Part of a small language model's weights: 3 heads of 64, MLP 768 SwiGLU.
MLP neurons of a small language model. Each row is named by its layer, matrix (gate and up: input weights) and neuron, and shows model dimensions 16-79. Each number is 128 + 24 x the weight over its row's rms, rounded and kept within 0 to 255. A neuron's up and down rows have the sign that makes its largest values positive.
A block is one neuron, or neurons of one layer that tend to fire together. After each block is what it responds to, as a language model described it from the Wikipedia text at the highest values.

L8.gate301 [137 121 119 152 111 127 138  95 116 122 159 140 138 115 129 129 122 181 146 123 144 127 150 129 175 148 123 159 111  94 113 114 102 128  86 159 138 102 115 117 131 118 133 123 106 115 144 147 103 131 105 134 126 124 103 121 154 134 106 114 118 103 115 117]
L8.up301 [145 110 146 123  95  99 162 151 139  90 168 128 169  99 158  77 156 127  99 122 117 113 165 122 114 107 142 100 129 127  62 163 123 103 116 137  99 181  98 142 141 111  69 116 115 156 133 131 108 102 134 132 144  56 100 155 110 158 160 105 109 168 133 103]
L8.gate511 [168 158 124 117 140 125 127  88 119 123 118 136  95 135 111 102 144 145 123 139 119 108 160 111 133  95 125 154  33 128 100 121 127  93  93 193 114 121 166  83 117 101 137 123 118 128 103 153 127 135 161 132 102 141 149 126 152 145 120 129 118 178 139 126]
L8.up511 [167 131 125 143 130  72 149 167 105 122 120 124  91  81 119 105 105 130 167 163 134 113 145 119 151  88  87 140 120 147  81 139 128 118 113 164 139 112  87 123 176 122 121 153 144 123 132 132 116 100 130 149  68 177 109 127 132 137 118 140 123  90 126 174]
L8.gate578 [134 146 124 118 107 137 135 113 131 152 162 111 102 124 140 100 142 130 131 140  94 100 169 115 164  82 129 118  91 131 115 126 140 152 111 117 118 145 120  97 101  75 122 163 119 126 129 138 122 136 109 144 108 123 124 131 163 132  59 106 164 123 104 140]
L8.up578 [170 124 114 117 119 153 189 110 125 129 158 116 102 100 191 115 148 100 137 142 122 119 142 143 143 145 134 146 108 136 137 134 130 144  91 133 145 118 154 128 124 103 124  90 121 101  90 142 141 112 155  97 154  93 123 157 119  91  78 109  87 124 104 146]
L8.gate698 [162 125 130 107 107 114 170 135 133 156  95 130 109 128 107 103 148 103 129 144  88 128 116 144 138 144 182 117 122 112 137 154 109 125 116 106  78 109 128  88  90  68 143 116 123  76 119 125 133 125 122 129 121 139 162  94 123 112  71 161 137 158 107 141]
L8.up698 [201 132 144 127 140 147 130 145 125 110 134 126 132 116 123 125 123 168 140 112 151 112 133  94 153 135  83 121 154  68 125 101 126 134 144 124  95 125 131 133 185 128 120  80  94 136 149 134 145 163  94 177 134 124 155 197 127 148 126  66  78 164 138 138]
Description: Clause-opening prepositions. Prepositions and subordinators opening a sentence or clause before its main subject, like "In 1954", "After a few months", "for example", "when asked".

L10.gate67 [166 110  88 102 151 135 143 126 205 148 177 149 132 126  97 131 129 120 126 100 118 155 123 112 147 116 147 143 116 137  83 169  56  95  98 109 141 129 147 142 161 126 127 166 141  81 137 108 145 102 130 129 107 107 158 107  91 148  99 119 104 124 152 125]
L10.up67 [173 114 180 105 150 127 119 108 149 117 138 117 147  95 117 137 127  92 150 101 144 132 159 145 154 144 155 137 124 139  81 150  76 122 135 162 135 156 146 143 151 120 129 130  91 122 128 140 119 120 142  98 103  78 191 147 106 146 126 117 104 116 100 133]
Description: Temporal/setting prepositions. Prepositions opening a time or setting phrase in biographical and historical prose, mostly "in", "during", "over", as in during World War I, in 1894.

L9.gate56 [123 153 140  87 129 138  80 130 155 109 156 134 110 155 125 129 133  86 156 113 111 123 100 116 130 135 123 156 129 124 119 155 152 106 151 150 133 151 130 153 100  67  70 153 107 107 117 135 119 101 166 124 102 146 151 111 121 126 120 141  90 174 123 123]
L9.up56 [120 145 148 107  82  98 105 123  92  97 172 120  93 124  87 168 141 143 148 113 143 108 152 138 111 106 125 140 135 105 134 129  98 133 114 158 119 101 145 124 132 153  96  98 134 124 172 132 140 135 164  89 132 104 121 111 125 151 147 161 119 138 160 118]
L9.gate78 [131 151 146 138 106 151 184 118 177 142 131  92 104 136 106 138 115 108 157 136 134 149 126 130 148 148 131 110 109 155 124 101 144 139  97 128  82  76 165 147 101 117 151 100 129 141 101 124 144 136 153 165 128 149 125 104 162  91 106 132  99 132 121 121]
L9.up78 [119 128 155 114 117 116 122 146 127 105 139 152 104 137 163  57 125 135  92 134 121 134 153 170 176  94  72 146  99  88 123 148 157 153 117 126 172 110 169 141 184 146 149  90 151  98 132 119 151 131 123 128 112 112  92 127 134 162 109 136 129 124 154 159]
L9.gate125 [164  92 164  92 131 106 141  94 124 166 123 141 165 122 139 132 130 109 135 145 142 170 168  97 132 127 166 104 106 111  99 156 166 135 132 115 130 137 105 104 136  98 106 119 129 133 166 131 151 122 138 115 111 140  99 110 139 111 111 134 118 145 117 181]
L9.up125 [147 149 185 152 109 102 125 100 122 122 103 117 108 112 115 118 122 119 110 115 131 100 172 138 147 135 155 118 105 112 110 159 102 150  96 134 113 112 140 110 131 120 106 101 161  90 129  89 173 118  96 114 118 128 117 114 125 148 141 127 160 121 158 145]
L9.gate168 [163 106 120 122 154 144 168 172 175 109 167 143 173 158 113 157 140  75  78  81 154 108 151 144 118 139  87 105 117  97 114 129 111 124 138 127 106 151  88 119 150 144 128 109 127 120 154 125 147  77 149 112 119 137 162  95 131 146 114 126 147 116 142  76]
L9.up168 [165 118 121 125 124 117 130 155 115  96 125 158 157 138 135  97  64  94 173 197 174 137 171 140 152 124 121 140  90 132 145 145 121 138 136 160 170 147 136 140 100 121 153  72 136 170 194 169 132 104 144 115 116 121  64 117 109 151 151 112 137 121 129 118]
L9.gate184 [169  88 124 169 163 158 128 121 160 141 155 103 105 138  98 142 134  73 173 120 138 148 163 143 194  99 144  82  98 116 128 117 110 110 127 136 161 119  96 125 135 118 166 126 124 106 136 146 152 138 117  92  95  99 136 106 119 134 116 118 165 149 141 151]
L9.up184 [104 116 115 108 112 105 153 150 158 154 127 129 103 104 130 138 149 141 137 151 139 111 172 152 146 159 129 131  94 116 132 167 121 129 114  91 107 134 112 137 121 181 197 169 115 103 143 173 124 129 133 153 107  97 106 108 147 138 168  89 152 158 119 136]
L9.gate284 [125 127  92 146 148 121 146  79 147 137  84 129  90 153 103 139 153 110 127 167  70 119 151 113 133  83 117 107 158 156 116 147 109 148  98 112 173 106 116 115 150 152 113 120 135 142 125 123 158 119 140 122 118 110 104 130 102 145 104 140 113 135 150 107]
L9.up284 [120 140 129 121 107 116 137 129 173 126  83  70 114  81  96 130 152 145 127 137 128 137 162  91 174  78  82 115  92 145 124 134 120 132 116  73 162  86 145 120 165 130 148 108 172 106 156 102 152  94 151 171 104 108 136 128 142 141 117 144 125 100 127 115]
L9.gate331 [200 139 182 137 106 163 148 147 131  95 158 127 123 101 110 105 126 108 101 173 107  94 152 142 175 160 138 104 141 114 114 133 124 117  70 126 120  87 106  89 155 145 113 119 139  88 136  93 133 141 160 172 140 137 125 145 146 124 124 123 131 127  92 143]
L9.up331 [170 146 114 125  69 134 123 105 135 148 102 126 136 137  85 103 104 107 130 133 103 111 155  97 144  91 156 133  96 144 107 127 136 155 110 132 148 104  92 145 130 134 156 154 118 147 121 153 141 151 129 138  93  96 117  86 185 164 112 163  98 115 114  84]
L9.gate369 [156 123 128 132 129 125 162 117 153 116 169 133 101  83 183  91 166  78 136 106 136 107 120 132 144 151 156  86  89 105 108 171 126 100 132 105 157 118 149 120 110 154 145 142 118 112 133 120 120 128 172 146  81 147 129  95 127 139 166 148 129 161  91 113]
L9.up369 [124 139 122 147 118 126 124 112 133  97 117 143 137 182 103 110 115 127 112 117 142  79  93 125 127  94 130 164 136  99 112 169 103 141 166 165 127 131 100 106 185  97 109 134 161 114 130 131 144 111 125 139 119 176 173 111 137 113 129  82  84 179 144  98]
L9.gate422 [110 148 148  82 135 163 125 174 163 150 121 113  85 147 119 144 145  95 122 134 135 136 178 149 159 126 142 114 132 133 130 117 116 131 106  99  95 134 109 153 128 133 143 111  70  98 130 125 133 140 123 149 142 109 138 149 139 105  96 139 155 107 177  92]
L9.up422 [134 109 157 107 122  92 183  97 125 109 140 152 109  72 157 146 165  90 112 137 166  96 134 109 107 135 145 120 118  86 102 150 161 125 144 146 153  95 126 156 138 100 160  79  84 113 142 113  96 139 124 169 110 139 119 142 138 155 140 115 151 136 151 106]
L9.gate483 [117 135 118 132 124  95 120 132 158 174  70 123 136 150 118 122 122  73 131  89 148 133 119 111 150 115 131 133 104 135 104 126 130 134 122  72  96 145 125 146 128 125 137 153 147 136 117 176 143 181 138 130 127 109 123  85 123 124 115 153 125 136 107 157]
L9.up483 [ 92 144 105 148 119 162  90 120 164 129 124 104 206 124 138  89 145  92 101 157 142 158 115  97 101 150 116  75 157 154 139 124 108 143  83 137 117 146 119  97 123 101 118 117 161 157 176 129 114  77 111 129 129 111 159 135 160 121 143 118 133  88 134 110]
L9.gate492 [139 121 158  80  83 137 153 132 100 100 117 174 130 123 154 107 141 101 158 123 177 142  80 126 129 147 134 154 141 152 156 135 142 116 150 149 122 108 123 123 116 139 150 140 122 125 119 152  75 133  94 114  92 135 154 101 165 120 155 109 185 138 108 144]
L9.up492 [100 174 139 127  90  88  96 116 135 137 139 146 116  62 116 146 124 157 154 149 124 151  97 169 121 152 169 136  94 118 125 127 124 121  90 112 131 119  97 127 120 102 120 124 144 152 129 164 111 103 116 124 115 150 169 139 111  86 124 104 124 166 137 179]
L9.gate526 [159 140 109 126 149 139 156 100 174 145 137 143 109  93 145  99 150 105 153 158  85  94 137 112 123 114 167 116  82 112 109 143 103 115  87 129  83 118 133 141 113 119 118 113 117 100  93 125 152 180  95 122 161  89 157 142 141 148 147 185 118 113 125 133]
L9.up526 [102  77 128 133 149  90 170 139 155 118  45 142  79  85 121 144 115 113 162 114 146 138 139 155 138  99 119 121 121 101 156  71 134 151  83 137 153 133 132 109 153 136 147 107 144 112 108 189 142 130 172 132 110 156 169 134 123 157 141 104 161 153  89 113]
L9.gate569 [ 97 136 136 117 126 162 129 148 167 144 138 130  97 106 113  95 126 111 118 156 121 137 138  89 203 127 128 143 119 101 123 124 126 115  94 113  93 141 151  98 146 138 130 162 144  82 125 107 122 122 133 142  96 145 137 164 124 113 135 126  61 108 140 112]
L9.up569 [115  97 130 153 148 126 108 172 145 118  87 130 115 129 120 156 135 103 127 133 108 124 125 138 145  82 141 146 136 101  94 144 124 113 102 146 144 125 114 132 119 107 117 144 142 124 108 133 126 162 147 139 133  73 105 127 150 160  73 127  96 110 120 117]
L9.gate665 [115 135 145 143 108 131 121 143 135 112 120 119 118 132 125 126 153  79 126 100 127 135 154 138 149 145 149 128 123  98  81 120  92 184 106 129 111 182 107 150 176 132 102 128 120 170 157 141 130 111  99 113  81 178 122 123 133 211 166 128 147 124 131  94]
L9.up665 [163  96 101  92  95 131 127 102 156 111 146  90 119 108 144 103  98  81 140 122  94 160 166  97 137 167 153 134 117  90 114 118 137 137 129 122 157 106  94 115 118 111 100 142  98 125 142  80 129 153 109 138 107 138  89 136 124 133 133 143 129 150 144 134]
L9.gate714 [148 108 132 122 128 100 121 123 125 124 124 209 132 131 134 108 148 119 160 161 140 129  95 135 101 132  86 137 138 138 135 165 150 126 139 132 109 108 124 141 135 126  94 125 127 126 131 156 191 133 153 121  94 127 113 130  94 129 108  94  79 141 181 117]
L9.up714 [ 87 140 120 113 116 149 124 155 115  91 104 141 139 158 142 125 128 133 125 101 137 137 137  93 113 161 136  91  73 122  82 113 159 156 124 149 133 145 132 147 109 117 135 119 155 136 119 160 106 154 148 123  72 104  93 134 127 115 120 112 131 105 152 132]
L9.gate750 [131 142 129 118 170 152  95 128 182 142 143 101 113  98  85 106 142  88  95 131 133  59 152 121 123 125 119  81 168 155  96 141 148 160 157  67 119 134 114 100 148 112 111 117 109 104 168 156 124 128 106 141 142 160 135 104 117 137 116 157 137  91 163 152]
L9.up750 [146 142 132  98 125 138 127 100 143 112 148 138  94  87 112 124 126 118 113 184 120 166 105 121 109 111 124  88 105 121  98 135  93 126  99  77 162 118 109  88 123 132 140  94 120 100  90 170 148  80 121 110 127 147 102 118 109 140 117 121 162 168 151 119]
Description: Sentence-opening prepositions. Prepositions or connectives opening a new sentence or clause, usually before the or a date, such as In, With, At, During.

L8.gate101 [130 137 138 104 102 147 137 134 144 122 115 113 113 107 102 109 166 109 144 159 136 158 102 155 169 102 124 134 126 111 119 185 123  94 117 127 172 139 124 161 167 151  99 142 152 111 113 141 134 164 104 142 128 143 121 121 108 122 147 118 119  99 158 105]
L8.up101 [114 128 149 119 129 158  98  87  97  57 176 105 116 134 130 153 111 134 177 138  94 185 132 143 129 128 134 154 137 134 119 126 146 132 152 128 132 119 143 151 123 112 128 160  93  71 113 157 151 115  96 138 131 134 149  97 123 145  99 156 128 142 157 141]
L8.gate159 [134  90 106 116 111 115 175 147 127 114 121 134 142 142 102 134 138 137 108 132 106 128  84 137 161  85 131 125 117 147  96 122 130 113 152 127 145  87  98 124 104 118 100  95 132 133 113 154 153 156  90 118 126 118 114 104 124 156  81 142 145 153 175 134]
L8.up159 [125 123 139 110 108 154 142 114 112  92 127 114 134 136 127 127 179 111  98 141 127 123  75 136 158 143 143 112 152 108 121 161 125 188 166 113 140 150 131 145 166 108 121  71  97 134  85 104 132 106 116 114 102 171 113 112 108 138  80 138 120 161 166 107]
L8.gate214 [156 145 128 180 103 124 139 106 124 139 139 125 132 145 114 135 106 151 137  91 171 117 106 122 151 131 155 155 125 123 137 130 118 153 126 139  95 168  86 120 130 113 108 105 146 146 126 138 152 113  92 104 109 161  88  87 132 121  56 185 125 128 127 115]
L8.up214 [137 121 150 147 148 102 165 104  89 144 147 161 147 145 135 122 141 125 140 149 130  98 110 108 124 126 149 148  81 176 120 118 167 142 112 130 171 143 113 153 101 169 135 111 152 157 128 116  95 125 118 172  83 128 137  97 155 137  91 130 164 114 138 142]
L8.gate434 [153 163 117 124 122 123 102 123 134 149 124 107 126 127 119 106 142 156 115 132 113 149 150 104 145 140  76 117  92  73  79 136 123 116 136 162 119 144  72 104  94 118 139 108 138 148 159 163 142 141 170  83 136 129 106 147  91 104  97  91  99 132 151 106]
L8.up434 [160 114 147 136 135 122 132 103 178 144 162 130 140 122 116 139 100  96 118 110 162 168 146 110 137  98  70 138 164 167 150 120 149 103 132  95 128 152 145 128 106 147 138 103 107 166 113 154 113 152 116 131 104 144 144 151 152 133  82 113 136 140 112  88]
Description: Coordinating conjunction "and". The words and or or joining nouns or phrases, often inside proper names and titles, e.g. Transport, Local Government and the Regions; Fuel and Energy.

L9.gate66 [143 104 104 127 168 111  86 142 147 123 112  96 148 135 150 144 125 171 167 122  95 126 142 140 123 122 151 195 114 120 113 121 134 155  95 139 121 137 181 149 141  85 131 154 151 146 135 108 145 119 147 154 127 151 135 107 102 121 121 138 116 129 146 106]
L9.up66 [ 88 162 142 102 143 125  87 141 149 128 152 118 183 140 134 160 149 144 159 124 133  94 127  85 134  89  98 153 136 156 123 106 135 166 123  92 113 136 113 152 105 179 109 167 161 128  93 145 133 114 137 134  84 132  96 109 147 112 128 158 149 120  99 153]
L9.gate103 [114 142  91  79 127 136 129  94 125 184 159 134 127 123  70 134 165  70 111 135 135 121 139  83 103 134 165 120 128  96 131 135 149  87 101 142 141 156 153 112 114  94 135 129 148 121 113 117  95 144 119 110  89 144 104 126 112 164 106 145 102 133 117 108]
L9.up103 [107 135 126 155 121 159  89 109 123 119 101 162  84 116 106 104 137  96 104 115  86 124 137 141 151 116 111 112 130 161  89 185  77 115 160 147 153 115 135 144  81 133 119 126 150 140 146 135 134 145 135 122 176 136 103 143 135 115 111 101 133 138 161 118]
L9.gate112 [125 163 124 129 116 125 156 128 129 169 157  80 112 110 151 131 156 102 137 128 119 135 114 164 145 115 131 131  94 147 113 105 110 122 122 118 162 112  65 137 144 105 142 108 132 153 141 119 177 145 112 126 119 164 116 125 163 108 117 129 126 159 125  95]
L9.up112 [141 111 119  92 149 128 148 144 147 113 109 137 119 160 171 142 134 118 116 160 138 125  87 134  78  87 126 127 182 137 136 166 144 115 139 153 105 161  99 133 167 153 134 101 112  91 130 156 113 127 166 137 145 140 111 122 128 158  88 124 147 110 106 124]
L9.gate116 [188  98 108 152 146 153 116 132  92 105 102 184 138  85 120 157 138 145  96 121  96 136 117 139 102 136 137 156 102 137 126 151 107 100 112 187 159 152 148  93  76  97 111 116 108 125 139 165  93 115 123 104 136 152 151 124 117 157  57 125 126 128 140 152]
L9.up116 [156 154 159 147 110 125 127 153 138 137 110 150 154 156  95 155 149 119 111 121 152 124 116 119 100 149  98 102 113 141 110 105 140 121 167 156 164 108 102 122  92 134 121 134 124  93 122 132 172 107 135 153 167 130 129  93 156 123 115 125 101  95 104 108]
L9.gate127 [132 171 157 104  93 110 149 104 156 144 141  67 149 156 162 112 112 117 111 134 110 113 133  97 129 169 131 118 137 127  68 136 107 127  89 100 109 106 166 104 118 131 137 129 110 127 139 107 134  85  93 160 113 119  80 113 156 122  98 133 132 127 134 121]
L9.up127 [ 95  94 134 115 103 119 120 139 134 147  95  85 175 142 120 182 111 119 140 153 129  91 159 143 140 130 105 122 125 106  82 173 161 139 157 139 131 147 125 138  98 101  81 133 125 146 105 142 111  95 141 124 108 154 160 153 158 106 104 134 142  98 116 122]
L9.gate212 [160 129 102 128 149 118 171 109 154 114 138  96 109 104  97 138 143 122  90 131  96 118 111 116 171 126  90 122 116 165 100 100 124 156 140 167 115 139 111 123 133 139 141 159 137 201 112 131 107 148  95  90 117 105 133 120 127 157 113 103 123  94 140 140]
L9.up212 [141 125 104 133 166 135 130 164 126 157 133 122 112 107 124 139 109 136 147  80 120 106 139 143 108 138 144 145 116  93 100  99 164 176 141 111 128 139 155 146 100 151  78 182 128 141 172 114  91 110 140 122  75 120 139 120  96  88  99 123 146 130 112 132]
L9.gate239 [184 130 130 112 153  73 102 121 155 118 138 107 100 123 135 143 124  82 116 156  78 112 117  82 123 135 129 144  69 126 157 117 135 139 151 137 168 140 116 120 119 164  93 132  64 143 128 119 138 151 140 151 122 170 150  96 122 146 102 116  99 154 123 118]
L9.up239 [149 109 114 110 118 123 102 122 134 122 138  70 164 107  94 160 136 124 130 145 183 157  78 134 132 114 119 125 125 106 134  97 178 150 162 167 132 139 123 201 145 147 122  81 120 141 145  94 115 164 103 119 127 167 133  87 130 147 143 168 134 149  92 130]
L9.gate280 [178 137 105 147 144 139 143 137 125 105 142 146  94 115  96 191  86 186  92 133 122 112 107 117 104 144 135 143 112 136 108 145 137 109 127 131 145 103  80 145 129 133 141 111 159 163 111 183 132 112 115 129  51 135 113 152  94 135  99 149 113 128 166 128]
L9.up280 [146 138 112 172 132 133 128 114 136 143 161 115 161  91 119 141 164 165 157 137 133 133 104 108 120 173 170 114 118 105 127 117 132 158  73 178 142 139  86  95 116 143 122 107 142 128 156 125 177 121  85 108 106 147 128 125  81  86  80 134 152 128 127 127]
L9.gate332 [173 133  91  77 109 126 132 129  95 163 116 156 113 115 120 150 162 131 153 118 118 161 105 140 120 162 151 142 168 145 125 150 165  97 111 130 113 131 100 100 115 124 101 114 142  97 134 125 106 112 134 149  97 131 145 109 127  95 106 145 153 156 116 152]
L9.up332 [112 126 182 180  97 163 102 130  92  85 120 144 138 143 151 170 139 147 114 177 100 148 152 119 127 120 133 116 127 182  67 111 117 117 120 147 126 152 165 116 103 115 121  96 127 128 123 133 101 133 102  91  99 172 166 102 146  99 127  93 133 146 149 134]
L9.gate385 [169 165 136 137 158 143 120  84 141 132 131 179  83 120 126 150 151 120 136 167 145 135 137 115 121 135 118 127 139  93  98 152 101 115 119 131 138 134  90 138 105 140 127 117 145 126 119 158 142 159 137  50 115 142  69 152  73 136 111 143  94  97 125  86]
L9.up385 [155 161  76 144  89 111 148 118 125 154 124 125 168 141  89 125 135 138 124 133 134  66 122 104 147  95 126 130 131 167 119 117 107  81 116 136 150 130 141 120 115 125  59 125 160 137  58 103 105 156  89 140  99 151 139 130 116 138 131 148 157 113 134 153]
L9.gate395 [134 123 105 118 153 140 131 108 147 106 123 143  91 150 165 143 163 140 124 162 159 114 120 158 135 134 146 107 115 158  85 125 158 123 138 140 132 144 122 178  97 102 149 102 116 128 113 148 128 154 110 116  91 126 156  92 132  97 118 138 129 127 129 138]
L9.up395 [156 133 120  92 107  79 123 139 137  71 120 155  99 138 114 155 138 110 187 133 105 120 111 103 117 146 143 111  95 122 187 129 155  93 129 139 139 165 108  95 104 116 137 142 102 106 115 160 124 110  93 145 152 114 153 114 141 136 125 136 117 121 156 153]
L9.gate470 [149 105 140 117 130 116 112 127 138 123 114 138 100  91 137  77 134  92  97 107 127  95 108 103 165 156 139 158 108  98  69 126 122  94 110 133  89 138 128 118 172 153 120 127 107 120  72 127 116 144 134 131 112 144 119 124 138 175 136 134 139 151 127 112]
L9.up470 [168 144 117 135  73 126 156  95 121 147  86 146 129 173 131 148 130 145  95 146 183 109  79 134 132 138 119 132 125 120 109 143 201 117 120 137 157 161 122 111 153 158 131 133 153 134 121 103 149  86 132 138 120  81 113 132 120 111 170 153 164 128 130 121]
L9.gate516 [114  96 135 180 121 164  96 143 215 115 191 152 122 125 152 107 140 101 162 139 103 118 124 146 136 117 112 127 153 129 120 132 153 118 125 127 133 144 111 174 114 123 115 175 132 139  92 130 159 109 112 102 105 158 156 132 116 149 108 105 157 117 176 161]
L9.up516 [130 153 114 150 121 137 107 112 155 182 112 151 124 142 131 128 137 130 144 160  59 128 126 134 148 119 106 106 158 124 118 143 108 187 114 114 131 187 146 136 109  95 142 111 124 149 125 133 125 159  76 148 134 136 115  90 135 109 141 172 159  94 162 120]
L9.gate573 [125 122 135 138  85 129 127  94 124 147 148 102 125 106 132 161 164 129 161 164 148 168 156 111 117 128 152 151 134 128 128  91 130  84 113 121 150 142 105 128 113  68  96 148 124 163 142 162 106 146 155 127 152 125 111 104 156 174 108 160 139 118 109  90]
L9.up573 [ 88 142  96 147 136 149 132 150 125 131 144 105 125 164  96 173 122 109 109 114  89 105 139 173 174 136 165 128 118 163 113 118 111  92 105 122 105  96 111 123 162 158 157 146 115 135  89 118 148 115 167 171 124 147 140 121 144 143 119 148  88  81 136 103]
L9.gate613 [146  95 132 144 104 171 122 109 149 126 110 102 138 109  87 179 156  88 110 160 168 156 129 144 151 133 127 149  91 183 152 134 136 171 132 134 108 127  94 160 134 129 159 100 120 127 115 101 109 150 159 151 147 161 119 110 151 161 177 139 106 127 146 123]
L9.up613 [141 148 134 126 139 147 129 171 212 108  91 137  99 172 123 176 132  77 102 159 116 164 172 152  94 132 134 156 101 170 127 130 122 123 131 106 109 116  93 120 124  81 146  75 132 110 135  87 121 104 136 117 113 128 123 107 119 111  95 123 156 112 112 110]
L9.gate643 [162 135  90 143  98 145 125 112 134 186 127 170 180 141 137  95 155 119 138 128 141 191 105 141 174 129 123 135 135 145  90 183 149 134  87 127 103 122 121 147 102 115 148 114 135 134  95 125 135 144 134 151 126 125 146 127 171 124 133  86  73 129 116  92]
L9.up643 [119  72 136 125 134 122 154 142 168 144 122 118 147 159  87 118 112 121 181 120 129 130 115 143 147 130 136 118 124 169 136 102 111 148 116 131 139 144 152 125 109 128 138 142 153 107 137 116 142 148 122 150  94 165  87 102 123 132 166 111 140 148 100 142]
Description: Coordinating conjunction joins. Coordinating conjunctions, mostly "and" (also "or", "&", commas), joining two names, nouns or adjectives, e.g. experimental and theoretical, Gobbo and Sly.